From a checkpoint of a small transformer trained on Wikipedia: a variant of Muon for these matrices.
MLP neurons of a small language model. Each row is named by its layer, matrix (gate and up: input weights) and neuron, and shows model dimensions 0-159. Each number is 500 + 50 x the weight over its row's rms, rounded and kept within 0 to 999. Numbers have three digits each. A neuron's up and down rows have the sign that makes its largest values positive.
After each neuron's rows, "fires in" lists the words (lower case) most often at its 100 highest values on Wikipedia text that the model never trained on.

L10.gate78:452568505518520557440504466423465470448511493371458458516546495457482529407527470517492535567479522477439489525529458497501568481591503451418452546533403477528492460539472463455511553510550402505403484449528527562531464476484532529488548423535502420510565475592558560556536452479399548575536534504580374547417459415509525552566500447558448478594562524451371473475497501491517562485569538502628520485567505547406589507502552466505500498422574504533577501509536557527530452521482525
L10.up78:431507570534492476510492505503624535513529529450581410456462429611504477433523490535528516540482453444446510415528621541458514460539455545465479547565555596471556519494475522551446438517563355438587402467497424483521436490398581566537548403516466536502416572527548430494458469440468479490474519502451543449567514465525510476483589588505459491494449471494459454550455474433557453562461520513490517503524524428466490595557504505592488435522387467506564496514510467515461448501547528
fires in: "is", "but", "history", "was"

L2.gate396:418437526548621476501539449573632478486483391479486448462521462518553591535506399485449443498513509527526427379503476532546519509549502476479445488450485413439559434552573554476460461521564499490485495489457390501560537514531494489517544577595500628478541462496470448543562547428618485439547506580544378491473501478464444498454461543530601503486539493586536400574528510506560492464522518489488493522501428517550482543447516477567514549548481430500476471442541461475490451476415541
L2.up396:502418548442456493504540574533496428509560464491542601474469421479453571484519471544456524503436525451511568568506508531561526535531535453608614457530441487445552551474458454490436435502526532508476465503473511516430450550556534474485509575544455482590583441442405435447491543416454479543532490534557552623579506442522433503535550541520497479608506392563510555534537508510523566413503512448472503465467463387467472445523520473543587539511522424499423521494442385584456573492537503
fires in: "during", "body", "different", "difficult", "difference", "billion"

L12.gate222:549536407441502521480464454500460436595434521499434495474542597511593401567558557486460525513447453532438525417499512477417527596584455474497579535579532433456464532450481473504428589511488463547454499489569487537484531471500562426420573480421487547481497457529566518525501454486558407512518526469496610387556490575449518439536465526465434499556539485537548610460494479488560567466438493481509586627449544445513526572522534549475527480469533515571446479479502567522437427459459476
L12.up222:467560453517457486543578488503557503536520385525507558442560505618552443499554594559447393518524512541354526456494496481464459544457414547554460544514468449539494478460533446437489529509520584543478466416491491535512446528419503417500474464487385543485518474461531430512457418499460447573473517579507498497460475422533467537456523507566572516565500541540565502434518642566403503420468536522538552499520467532480529517425510489543549489529463387546478533493525455413468609467564510
fires in: "his", "s", "her", "who", "whose"

L9.gate357:534487574511524463494578519506527494539498552513531540561568531486542411559568451507465496499474442480470522509480424549600512521547490530539466495453474568466559489502518503445488555492462444479482392494459496557365384515472383455404415460560534490574407564546558482561556504459477534486510487511456470458449502555569465507544416505465516590499434525409504445529526504572492482489454520586443487629536521529472505463626451459516530508472546441564587501430564491375545494453578498
L9.up357:575490492471518434526483542431473493443497490488517503553584507586525520573588492468523506590435523416398501446530457520487489493458445528395430494582533479463494467471564457576411502478539460531596660509453524454450468505558491432465516508498435459545471476450403459581490564498491446481562518467497431547544526443541510543493536501512438488501634565589499524508464435521500468477569473537514447602505466563528536569497408515464525386524462540467518463589508560400521506409502455
fires in: "this", "it", "first", "last", "highest"

L4.gate38:438532495515497563496538607396613514448444533417523543500387420518541504577562480539430541540543548463539427517540465435592495495551493536436520453589459433549504464494502482479442478477508615495486385537466423502408569510401525478465449536523459589494522509501499480482457476553415449537440442545444453477601494510540470571540440584439540448527446507440542561456429596537505512480472421531538463489518568513489527492554483486458421471522553549472509509434493520448518586561441516
L4.up38:499461562484475489410481517536610442465550472535454461525516438515481481468582483490394508455565487331570501497398512431651482401496495566540528527509540462435492543510443455514477498430514571482539439502481428498489552451555482508515479524511571443492522421499495497480497527531479427575661528422542556555493483587605528472456553458493525438525571474587526546463578454534438463466564460486494411455470478552518475461433561493529580477504499497494574494494543520525529585526479477
fires in: "during", "rural", "purchase"

L2.gate240:461592465374489388477470441470550388503541459597512501449473479549535472551539462540550413528482440562499434436450587537477462535559426390542465563445470560541517548584538485502510500562463503521519490496485390520545420497522420579609563593552472566493488511450515441488570511447550435522479515528561582475464484456487451502555535513495483484540517530508452477483494449590505460465492587564608495495517449497559420411460542507447462489478476496474534457494440540549557550424446430
L2.up240:563579524536497422400548478418488566531572473550555404470459441662407418563519457491546498534503508515434443551460513523598437485583534484473509475486480486546528566577507492496443396579505565482540457485423505438550538506537478499644483448446477569546503470495481484505488523458492526548468523485548438410611536496607452498561515495395487474462439446510517476440442461494493445356504501455607469477457546501488530504470520458473475480550462575500513499471490474554516540521483465
fires in: "year", "years", "album", "albums"

L4.gate360:574548464503585509549457478442505538495514482560612429441490485504535503475535416539571463464521545470531540495478521483457560456615517538593523541531529487498475457556521472413520564526553541540359432444574543640558547462499506447527461430469497483409464515528461495405488530475488528477531510397544479381541500410516579588593433438552496442487542463525534489421370465502453529451509520508481541541525467492511434439517523592573449423439516479527518533421493488462482536508508488
L4.up360:559538493533516537553450538507458529513470472567609548488555412488506467453445458513469378474520577386546508525487448459608527452509503545618507506525559467562484556444551594545495491520492637530485440460599462542581483486564554489425535418454409467464531523502531446456511517470467470481528499473467474465479488378524509576496495503585515567501497576464486472399442486514468543501484515521428606457455496495508374405536558534503554413473482523467506519484491485566536400526547539
fires in: "city", "game", "came", "rate"

L2.gate146:462414521403417506486483514518541526507399574531514497531503551505578597486521537497493402573537469519447429518533483499413560549437397541523521483473521450481456464484484537462525418550562492503446423519572505627497548441626549507450512473418554474487579568544438496470468560409461511474444468466433446516526603536581490498497539452489499577515471426466540453487477472508542444610503423472477539510512485489513508560436414391453567557478491425576487440496485601483554477521502519
L2.up146:466498525559503533442398512524578504452559525422505621469557473508503488473438490533481482493480442450480501546640506496503517437532507524450542457410524430639569431449501557433457484481430539472554488499556391539473555580523482518493426495523562436408493386499497465474467522417537469511445471593429406450563491531486457481570521529558528560544503487507459479492465485569442489517533545543499511570506487556407512494481567627508522496461543481573475510502506448552565611527492391
fires in: "film", "films", "father", "failed"

L5.gate274:545518471495434488484446469499518570524506510511527518503517471576462577418539474469428528497535539441581459557468514548567565473529444394551465501468496603592605471551471490482490460472540537472524469520523545470462422486528508495548444555518489501576545504405520572495543452385496519451535545454459471525474545457465556532529322576555556524540497423572578469481406472432486508542492508500527437459460597532485432446483455532534486447532477457400447578384483422468481454587418523
L5.up274:470502511574457567595494474478414516506460464544459570459619522482519457510479490560525529526515639463353487539450539544469457490454519603485443511548497459358432504521472485469477470514562637539481468516451462461592495477480485483511504516518479452477493595488460430455482571452597574440576499376479482556526483447480501482472605487493595443466448487506505534468445468533509539530525476491544534543515497523470506555468525493486479517433407543503456503440539478468565446402541633
fires in: "born", "species", "metres", "location", "located", "moved"

L4.gate229:532473523444425511624512612480466591506444482524472529558484483484519524455476499429528443559562458462567399559530550469468479482466451474520505481532588459485480523564453564446594450502485549583400494501483521568459584539573448547441473455448515525566505542463526489449493507422482508472459496435588495589536508485431539449497476554514511543453464401478504449497443570465517516554494458468441572495534530548573507555541502459405536590454615515589549500510478521398462459423396594
L4.up229:365499456529496399505499506511462560468478488566535476508534495539367628491573492468408507406514522455487525520548561518499475499467536541475495472505485466451426535525496415466506595423409487435595422548468489425520469566386492481566468530567580461585517430547511562573465463450438485476475446520431556499401457529532517445548463516507439501492467441500506476548528474434538494549547499454616558554443567554557585565534564430497446569490536535489503516527472517512522490577507442
fires in: "november", "december", "september", "june", "october", "february"

L8.gate351:438457503521486494450472516465476490502483585493558462575483500434478509498477496548476480481504518447509454552464508516463598501590489562604467529365530489509421528527485464430558521567599575443599551549478437546517488462503515432576418522484529427542480486490515549452451536576458543523455490505435608469491521569511441431635574357482459476503499512536536523502553535471525550459498482530538525471563438477612448487438554563472486399461461558477532426568465501396509459471476605
L8.up351:455508510518552433404433535506512538483437519461505575552554534500566559488539496572523487466462510539603540508531492537457483482469487414486553439509576472574460596588422492550492509494400505486500518479489502442489520503543483454510490502435481473502507441518527484539532494538554538511454461584424562472437516427547488467506507615500427550498488512354554567459569484602536485408470568478524593404440459552557481450505413469530569572422595407463583447492386495478482488534493576
fires in: "january", "august", "april", "december", "november", "july"

L2.gate320:451428513399547493478531509563532579608420473560501410427401569467533506523435508515576476553434492495496461492618512484573481492453451551532406453553562457438541497545441447388567405558479555564437475526566541563393499510490577450448523391453541494555583516542425530553391530471493461462457477483461477495475516439392511444443544479466512580520498559453497483523502468480471504562577440564506502490550522516539561503553465480536487477494523522498555549454463557498463570537553495
L2.up320:499469472565572483482525518566500546535563439486461447481467514513558457480502563550504487488431504555507568487483579586507448432448417520487473521475532437443462420568513500458538470472498544492386509468598588565494482514500554499411378539449565443459578495504500481445379529602490518497489448425520383535502380450386477462467534511474577490598520519532450533518516491517505392524532544427439518447544434548521522467527502432533529513516489508516446498573452544503537640463571469
fires in: "and", "evidence", "residence"

L2.gate213:449487568524604456514549477475476479542469471408475490478438522438563514440424577558500522524565456476428459466575516572512512495548445528537470489584578461492523428488518511417446382521500513458404509510555535474526497447530490512511486523485629498480420616636449510484491490529518518579483526539491338479493514506573491492441444547511529455496451454546508496511535521543562468565559527488342550459465457449515469524516511479443520521491440375569493472616489501496528452527466426
L2.up213:539455397423618516517582451586531437546524558547497457587471490446451466489421477465554511508503401486477496493588453570535553468442505530540498478538389485487517411455492558474523508456409482496419433495533525505507566495553440532424408450450567502459559555548521490484516530490451622528537521472483399494467467567507462508517436451582575511510490448466496529530605525528580524555522476469491519594516461436561537593471486511539500425575526504491373480566505447496556591487460482
fires in: "film", "when", "children", "films", "where"

L12.gate361:503496542500508528589570579498408466620525510503491457497486483477485482472462489506470565474496478345444540520523428498535495502492535507605543559509509379486527473491488514487558416499458551450549528484506557540512414504469529425538445552463617511491499580525526486484406545511451486540497544514499488471590528554537518421517487503497574491573351541487491585535462599497436528488516445540458534531403494460482493439476626523410594522431478522533492513565422512437441433422513420
L12.up361:500483418524547546490493586474507544528490501461504461526465475415415582538550433476518591508584582474571489483587521532440474497498561465443450559512460466557488583482489488497394503496436535597514541517513537462527535574577567424496553450396588622434448577484502541459488468521529537567497548398456485499529530567518483532419535490496447533333535555510397460468512505525516489405433408554472472494532424508538554536535517480495514448547557563419503514497441466488453464485553500
fires in: "west", "north", "south", "new", "southwest"

L2.gate140:500580451452493513454359484463428483502423476530462522450509526564565593462455478542523591472535482478535495492493532497457507483535519454467517547497506487469522551598524495572610520529551500536492573551581518574600380405524586457456567516527529393511427503521461490512430418556434457457511522473457550437496585461515551468483445386520493502521472494540514532573461460539490526514440418590502541408507489458516435462528575511489562479496528601575457472423537470471554432460465601
L2.up140:553468506491500467450455452431552511469603498460521587561506442529566526486491408381509451439482433475434523450405503457462549399494510555523553416489566467487559476547562558359479445532499462460571492574495469466489470495598496550398485483482549448495554536591452597441612566496518502454483448468539473524539432497535525477427570490447486520473454549585492514590455549518530461463503525398471599536464525482530473441559455462515495475539458520536478516577536567384482487481502452
fires in: "city", "cm", "category"

L11.gate265:539498399415535502445498437568486512517528524465541453617509423557440502560530451417540456370457520489441518513461519544441539448553442550391442424468479477407467500562404540495501589474446500540500508454483472586486453573438422592485478513506475586433523445535563506505458525495457526501555557524464445509528551437523464495470489539509538446570486539565558479515529573529497576458511443425494447520406476441545556562570383569637536499516481551505501502434502453511537446516484498
L11.up265:472548484539428512430538452468506552427569496532480487494534539482528422469478531470423444537474439425460434480464551548486516405418425457464463503512566538520490586482551572544566420440577508458489455551452489559445554533464525472451539644452616512457466512482561516505488489494432418578462508516396558525495436520486499584482449522482565516587551462518433505618529498571477402482442537521504569545508525425451457495445524560540476481441435473645466529521501472454465470520571552
fires in: "was", "began", "is"

L9.gate366:491477435513531537491527419477515497428541573480556424480427549456559533482475514485446523510466515493481439519463486560534520461496424557447464443422660467470598512499435542417560422594410526476443471513393464547402515517507506447523452449520550590452540343513510530544530453542488485498533571525502449502502539610445376577465453518491542497536521470532423487539517531483570403473470418509435521502549495489493526487533414471448466515474509549564538559471575570535485584515481479
L9.up366:501457551468494518487556516517544453524460499450500554621582554446550532549438423498491435508428451462445576433597520473491550457411528539468568458427455520549521489545582520426413446483530398462476514426550494500543535460586382455428489494423461630593453512503553551537588501459466519509550465468446477547443515445593552495428431505504429574457441457433508505479573538469516469504471563579545567491540530594490495435512577453551560494491521490482495546505433466502504476516566480
fires in: "a", "following", "of", "lost"

L7.gate342:399537653530526431461532528446504482367473447573492500506496479546493502488493434502452408465480536519536518513503492518568520579559576509466457537414483431555499446497552466558533477470456532475572542466469420514557415465515409621512587490442459470578527480505526544635443492506521517465449514529505366530584510477389538540539540616525530513518456570528476538543476438522469511406586542485516484489547562530511445465452452527465436510543534536484467427468465455462548554450528524
L7.up342:621558497513570518466497512506440456495487518536527428515430494492570524533467621561557531420538430582487414492448405573587496430551472467421482514296481499489477510523540465529484526506548561567531487553567444521396522497470557526583500535512469529557489448582506428392524556544514510423496440434507447482502466394419505456490533480564427563504515429496520443476460540523497472517500451539502544495601455502466490473467534431511516461520454502576511460519452536534445450463531584
fires in: "girl", "gold", "girls", "album", "albums"

L2.gate211:506515426612536533474585509452548550512470575604429482517617481439506507552484497478489393446555495492486511467614524488419544606475560478515568508495559473458598517455454467489506490479491532579452442437500481396565467491568428547541451461455527521520583510519549568424525467516539566499434463403485451475490455497414543519479549493431450476424481512556566492488527507510535527485482443441522514436453512494538548511521548369505598489522467620528563496441536524527591438535430543
L2.up211:460565483457362482544489439459474528509458541523472518514545450442480502506425495490509472446545530527532573448550471506529516511407522423419450471535584550573421491509460445486518486459527524456536538496558443487459581437466574489506606510530560497543583465504495587549429512521412536500424458423514535413529471529460500629491519496503448501519486537526526479437464442548470544513527517490539566462474515560549550556501583478455485540413578501480603522395443518532350376502412560
fires in: "january", "august", "february", "october", "march", "september"

L7.gate147:489485502418440407487567515613542562487454442571444533526586488553493464571544442601588553451523462521544532444496408423613529557529528436474533572498356491435448510454510412602465543450513490482534557511558529558461512520521490554476556398433507493527491502543524478539524436498471582506504504524541474500567414535471497472453494520489574460553486478463466467524486490513522582481440511455500494598521445493471620524492476473462392559475477523489484546464466413416504440482582412
L7.up147:463584501504538394460499509483562527458494522496523623566446568463516550533493475567645469435530505534444547499505465526492587564513506506480460538546430526457479494459490371456338547498437494520530461512527568559454470451482531455501550543551479551510497589452513544539502509516536626489467571578439465468568429550530549425490406602458528500571474516519525442488424570512476504496442472447490509520502527518496465562465425515531464417448579492509405520478467516517455441382447500
fires in: "which", "it", "this", "that", "what", "miller"

L8.gate243:416535424479484467505563565460570459468425578531473486444501407483575482535452594514494383477480513519486409380515427530543536442501471520449546470522490530602520488502446500602468488492556521507464533570413468504508534500528603501482433578454498522450494514434596513500466460575576547474524468504470396524575428553479534553564477471541515488464450638524427525484460489437491541543482492455424479609454456376460546455543457522465510555538457533567469471470541512451557580486488505
L8.up243:457482435569636486511401622511507507536510476500521559497554556568509495534555525521550532377432423491518418491507511457399584507521478447457463503508485505508438446522531460527450499625557523454490543502447545553479484515477454460484483519517541509445426607559564528466469455482537536507476538546409462547535498474582494509511555514498381560602422470384525454543444493482479640531508410534541476435443456525477502418441449470481441510558526581556440529459497514551510481477451512
fires in: "and", "who", "it", "which"

L9.gate266:423472443516524462483530451523460484518483502474452478460592470480513458341536574549494489512468531536603581533445427507478520583485526473466467563474505416517459530509390510484491537480364593571619532475525486511562602498453503459449568478508514490531469631499507474508502463516489371495438419575531574418528465414531530532494507405523460527501535547470466511497493565402498501527490539503556526488523528453490512508437442480533415488620560507539449419500543477483498603467525450
L9.up266:471477532408507546501565472473443543535497553558449556485597481546510510540546503556552473403513496411491485517546553504443547514490483573473546558520534524523494561522416508510520365433589427490486543603574490480480502478498446431470505550380469515519461409512500496458440424498569548637515437505449504367484477394540442538594544537575488518543545475463505466529504603578475442450517460541452545593508468566537464504493489547495453455561495467426455518501437482511451486391531505
fires in: "who", "this", "major", "while", "first", "s"

L11.gate202:505511471396428456552541483518535544556526477471502501569567613536542551609541486556562545514488625526394546499509495520519585519496417503545587453489432493526500417418493479595504497479484528386396489444513428549466485570546547516508511430516515490470490465414523521472373491458453535491478520508409519435484499505538508427540527477460522513472462483583525499485394495427440488516442549432479596595558402466446543466522469454524565463542497508470584466519504538499487424431421491
L11.up202:567420432542496493463500491462435507443434575429508524472576559458466509558444390549506435517480505614455536418461532519544484420502581519604522489494482528457463495490545540485472491408526460500437500465545499492567477539439532530476494328547474546506554482512546462532465595458556483470474486491490478499609537488449640467529510447442458501586454607468547484467531554449459498486486572505423481448496562498475505499441500433454455475462437453423602500416550528501568447555575553
fires in: "have", "history", "wrote", "having"

L2.gate44:585517496597500492581567450437453505555564458451483517475569526583445440491515540538393541524450556501430511500546457514491487562566550494477579527570518456480494456440446446504541488368492450569498497473479558468512488472488602440537462479458459478507517506425520533486500407515620460567390562529526561475414495454478484443520407478483547505465421420505463523540489449489448544461555416484549450519468559487471494595422426592533472605473557520471528508550556623506525498552437520
L2.up44:537506547466578544577576578550481493463551456423410550410616479545486464458570440528467434428496537540507475547497444477548495494550454508640609492536424490488472455458535490510453455515423493585488499467555521478578505444476540507483491474458572417474442512428465563422423542452556466473489514475542493491538493496527540506513399561519492408496601446501463583473473516475470489545569420475556394519404532580475561492497393515515452566472501476534586508450524569534477505530564554
fires in: "law", "launched", "la", "daughter", "railway", "launch"

L4.gate358:462545419522560485520565543476555558473491527535591501516559386546578491527461548592473515502466553553485526425465441572526579493537447464449526482543457544481527578491519529484473449497417545522529497609622472518478530479549429487422498596491484456521419568537525460493557382463401518433535518519518472552485560426547498601472495559479464523562457510431543418579517548452524398422504451475539450458535499428507492453454432523508492422436427552448406511526561436496464502442459474
L4.up358:494481472593550386434410547562467458454487466475575516547457514531615490471504404491453485503453533631451569516502433520523498488585456561514453525462540582464542474463498483486516453472489548529395552480545560464528493485510562422507445502485547495486446564532528510526513453550416555510573458509436473492457496519433486536429484522499491484515549531517583495560467593492495366395388441547469514470577536511478590464538391563498452486485420496489429539600557537525501590482551453
fires in: "this", "that", "not"

L5.gate1:458485536498566514513502481469460464499379482544486598587531511445425579449525486524497491555491473603481564513510518572416492503550548516508449502554449510454466558483527476468468461601363597528454524435451508563419402502497459446508467484451470521502569481508520514424522507529444486465491519454533514475517578477542563506455503592509560498512497466478535554630531425529405416513563466475503471562494555582566510577453452397453564483453561488659583452520465512482418484485495519
L5.up1:434509511444456583453440601475526584380502517581423440502496388488572519438500480490437530556548486478533524572562482464553548434445546546512465546431537499549462441556492477460562525529558430608534585551495419522430433533494516571501501455594564515596422442462519428503429540493491479584443471501468467463473486527474462527395493508552515509501486512486471499479550579551545545447452553541542491543563535539476424528491401518523510551403591490565491438457414428478541477481476472
fires in: "november", "october", "september", "december", "january", "august"

L2.gate134:483547514535450538462532563535414449501487460515448498560514519464507469609441418516526445522511456569486447571490556485531630517498555476526513546395488484393473517650475506397436541485453516544478489477462480459522498480538545551472485532604577426522501520448464481477425569518505504468531530582529444499468452552489520535520478584427531439477443496544477447539518483466689406476516496548498417474426427565491518488410466573530442537562469514456563527446502561563453555553502518
L2.up134:501495579547513429559524512501458510508512429425558433522551553491551497559503472504493512568507425502504561332484370489579443539526500543489521489596519469452529568530559478525523511540527519576411520419457522523505499442583550595433508516567454459458563558536505506422530576521461404412497471588465464474473487465585507545439489469491480572506470484486509447592605515591544464459449458515540490542435592407436515434458571451456479477542534459447449548515411535510492499498461457
fires in: "of"

L11.gate22:454554495506500471523432459479503493506533508521478532444597462463459523523578506516487490473431496468491486494504466564446571537497578465529475562539562472423482533500576566502418410558507501591522570541499512484534505483530521461562452422481575617529441456541466480495390432472445423606555590438513450475520353480427511545580489460513567606415546525532463545537511491515458617557571545369485478458459523479527537506407532450431516521507507486590486465513517511434507536406552498
L11.up22:465518377518474460516465465444517566600450503416543424505529505498572439472522502554472462570414555442509536510546593461561445509520454600561506510478577444591432503531523558451506499451516483396499441501489539488547479408549528518508430517458518472469503546522530417403507546470514496607550418524547462478406551538422464509590455478478583505602483598490510488517461510451485502579410458522430505561470480426500518460570531479444466554452587469560498489545501429524495563527428417
fires in: "against", "more", "their", "most", "and", "again"

L2.gate261:552520550520533447594517481403548451517479436445510519419455543552547437426605412525425558626477463442474604513517477558464482526576462539531463476431465409465458405458472425521536447422475520521514493526539480454582526433477618500583415555550514501480488425414504538597554411474472510533506554492544560579502447500480451415555472465487499578569525470565519484467498489496438525496510383488467486555528492573490571443490475524554544513488590494515508540497523523519575440470505530
L2.up261:567489522503485496455505461567481407494541513472514440498556465576491449558549532465537486425588420670580523545525561467438610558501437501509510515481470547494546492475462470501405520466421489515460502448560527466573494590423532502516481435477445530434493527457520419499560538548578508458441458509475562564494505478402513527469493418464601429462488498586451514515474557461531482480568510475553425495473357442595530469515533451511551556519427570398493541467464588548469519480483555
fires in: "law", "launched", "la", "daughter", "league", "launch"

L5.gate102:469491514482362548552449468437520426520540567429422595613490498511447481452487595477455502496477554482434406569488520495495575589485494408401459511473513531477528535525427474439517487474404554631483602472435514505445511520559411465509522555513605522574517567540524474487522466508483450550465542474467517482513536538526482472527452532514554431486478457537494498540512489517558526434494505520471561614483449615504499425519519553471493607549454404502530396447484436503446451566533498
L5.up102:480420615492532535414466602514485403487429470480583488547519535566381548429543499424494504576471460482362473488572498535493467556501471491508543540489475599571539535568516487552446533480477533527550493495515515509526544456535491434428449535484589544474507551509480546493545611463440546524417463578451501548514419457583442565455423453452466466546479501540456515515506577550545487535508501435472546481550521440497498491529579557390514483441464471493482531480517366509550569442598442
fires in: "other", "northern", "central", "southern", "eastern", "of"

L4.gate109:582512549527457484531486557539465442559477490499499419484571423456440512587443521449576501475561462406479438479559477538494451599599459489546467488470492613557496501550560509599457468516478565503489612487482414530498480515493507474521463507578599460521479517430579508438474470538450511604548430384385525466517490471501538419467495538498521455456427475498481505484451458479536448494544562556586501555476466542402548539518532415434518530479417597502481628520482509461493499410489468
L4.up109:520465562448516567510538492515430541498474494537448477553542488459406431421575450466513502503571506423556432463571492547505606471533523457519492489505511582509439548562473473531496600534582464504583588472439485533549554480417472436484363556500450452488519519514498504454470543449504469527492426476425493530477521514458575502410437579583401570524508542447491501473465552425574516434640502462531499514508518428389504491453516476439597540551427479472539524525436482410481421450458477
fires in: "east", "west", "central", "highest", "southwest", "new"

L5.gate209:478494574420511440479441520489503512415527419392440510580544542521522485500513482545572552538587516372425478552471532456452515471427501455448498425564526529541514484464495576523389525511519535466451538538409519555507564476540449484415413513510428515521534584508476505453566456557484509505514488530461559520502438534527498500575440519465527422478490432597500488575575575473494584574480528420517458477460482517468465506526489447452389516621489509502536534393496465529538407564623555
L5.up209:481484542484573540430459469479524497525439529443422456520555504533507532563482530436499551505552514399493486576519449495489548596436490585489504451551552507531506534436457437560384555416583493537531484430483556482437482470546406451432425450499481484516464590505453462517579445531530414509483524353445541555553546506458545521508440428611558514477495522485468548508501408467452526542601500502520520557473584519522396467553469474486539592486541537581606521479435405514488503507538437
fires in: "states", "law", "river", "location", "elevation", "hall"

L9.gate324:458503489553456424499477509473511583568490571463440385441501485520542564515537474531583398429575431550570430401527476517541537411487573537476372512563551502551421477563434469476493609436435491568502491448524502535390477454470584463423490514528527422442503532531426525456490572592422563489526491484469581497521423485512531500454540549469554476506472526497520498560452496456442506547445432512447468447615558453476506439576459527516482526464438524475528465578475500434533474423499508
L9.up324:555435527405488479425488573449544556516434490507461571466492522463487515482460498554477438548518430503538504434507587589481473491462480480542471496376483404583509567499504404530497482534472508566444484426547503475478428535506577490492424474541567612490456524473524453430465431580468419487482541408462520497587428525471581363464507584519492494525498615524515451467541547466595476532514505436540643457535496516534501472590484547585464538546517573530490446451482533521481545532440532
fires in: "and", "or", "scottish"

L5.gate269:489501488489515456497501491394552485490443530457530448568528498544522502506549498481525387541478567543516585460513510511542590473489478406460385470569468561406479624487439531524529458544493585521527612570545373527474516513408471478556539514455480516475594399505500556560564463559525454468530543502480487607533479500538434501487528509471515477550506456518486495407450465500482523376481461465493455460543474527522521520554394557561527454521549460557467495314457505542471498475420521
L5.up269:467585541510601439532584496531438527556483468485480550474559411558489556517519547612359427459555621524579538482479467494519613487490483403492454443570461458454492581526426475484548505495521533496485449476451487569510524466548466497445576458577514502526545537562501532480554495573460475493467424462527483536502503564453458371569538504546503523429519496596395488497537388598429555442398442485479491500505436469413541517527478500535505509501452490500521505464506427462479531490433562
fires in: "during", "however", "two"

L10.gate238:455500609378531428513411558424471456552522584445436563468533632441543421449568464579482428487429506570506428438559505510517616532484474505542447453586490475548567505522486524518512471557548507515553608532502516575518558516520484437581437474464476511448525540508488449515523497375573452436416550598488511528416571559477430481514389454423563515484556494577492487511489512493451503556466483506429509541459511552465526498471434551428508499489523527531520480479468481451514543511435468
L10.up238:554459506474558580423460466541516505536453458527483492533570444521471554610472465438580439565400572504455472505445466475508485468467556536471451491486510433390559513494485466540413438485477478399479529463515463584577591550432510587523487569413422487497523564522484555543554542534524558495549512547342470561635516530480423469468523533527477448557550488514455522489517459504487449360564539488582552477541452523494521522424502462412481433470505491563549480545534531440538547490551504
fires in: "have", "where", "when", "history", "wrote", "however"

L8.gate175:446500483487483491592535429579407519480505469472525442503490583413458564525464471580499502498491558473492467470548550364440512425516490539490523539521515490529540637513498467509443546492445497497498517483464566426473510452391431491470508511510499508574620502611495445444515429415497524436517477433495566473546552543430461442599584544470469453449505546379514547570459487483572515477589510522501477493530533531616559595527462393412508537488524589592493500481469487491495493486459532
L8.up175:504457435467543446555394462383510503442526567544426548521544487414496530489545470565519458517508555454553434529531463526454518504520510525567546534402559475471497467497420391477575515435452490532584466500501511417582503518512469518521451449530465451534462404414485448520496454496498522569407464516557538477538454500455567517527581521497460505443496487507484457473534488515546457365531521578544480517556473522520500603527525486585586534457590614489567393377444540576491555446523466
fires in: "november", "july", "january", "september", "february"

L12.gate437:420552473375536484573519475462408472464405574495421469504471532436573529421480475517504500449561557566492548534593490540465530448434396487559549547505513466496466530518486421516512501458454489423557571530447541440534465535499565558456468503416541532522487496456604596616514499510560466512518394491457561513476460493515496471528542500516522532559445529506523513514527434591528602413504456444428524484486358509531463596463453540543543518419459469442554510496434479471598524431504487
L12.up437:453481522450602428400545448475439465535565495524577593437551438392545630521543407451530407473507504533462567460568533485479486596545546474526510447539456447531493575461592417501479365509493512455506488474469562512545487463474390550467512469499521544478558523480513504518478572569501487458442533548537502505478579433500387531519508582488466437534537561468464497465506484497519518451542424471521502528401473498535468533521534502620439507406598558540494432450496476487555441459462519
fires in: "july", "january", "august", "april", "june"

L7.gate410:561436593499435500562576499598467441535569425424543479468493634533477464480457450597474500525546488580504431484490462487532634454538522545438363500491510516473506494523521413400458481437426469464452549487535540539513458581481437555566443419457562467502493529420585513498596446464510444449512470487468457514488506534525472503521583577519426561511506446449466548590509480560544436493422469517470543443461514452528528539540551474441564411555523522467515505503503463527515483598484426
L7.up410:508403564516427504548599405536505553480566408471547449447538598524520525528435455485528459432451464546427439492544427509435346461482495608552389544530456511518605486600512438463471482416499531558442498589493562548520466563509501526508489500512532513432551490400515417592562573514457498469500487492504481593533569449417537525456462514520498514458450513478514600501454474512410456533484473495469518520511491477431572512496566472520467530456533543491507553546492401557492538589486492
fires in: "of", "on", "in"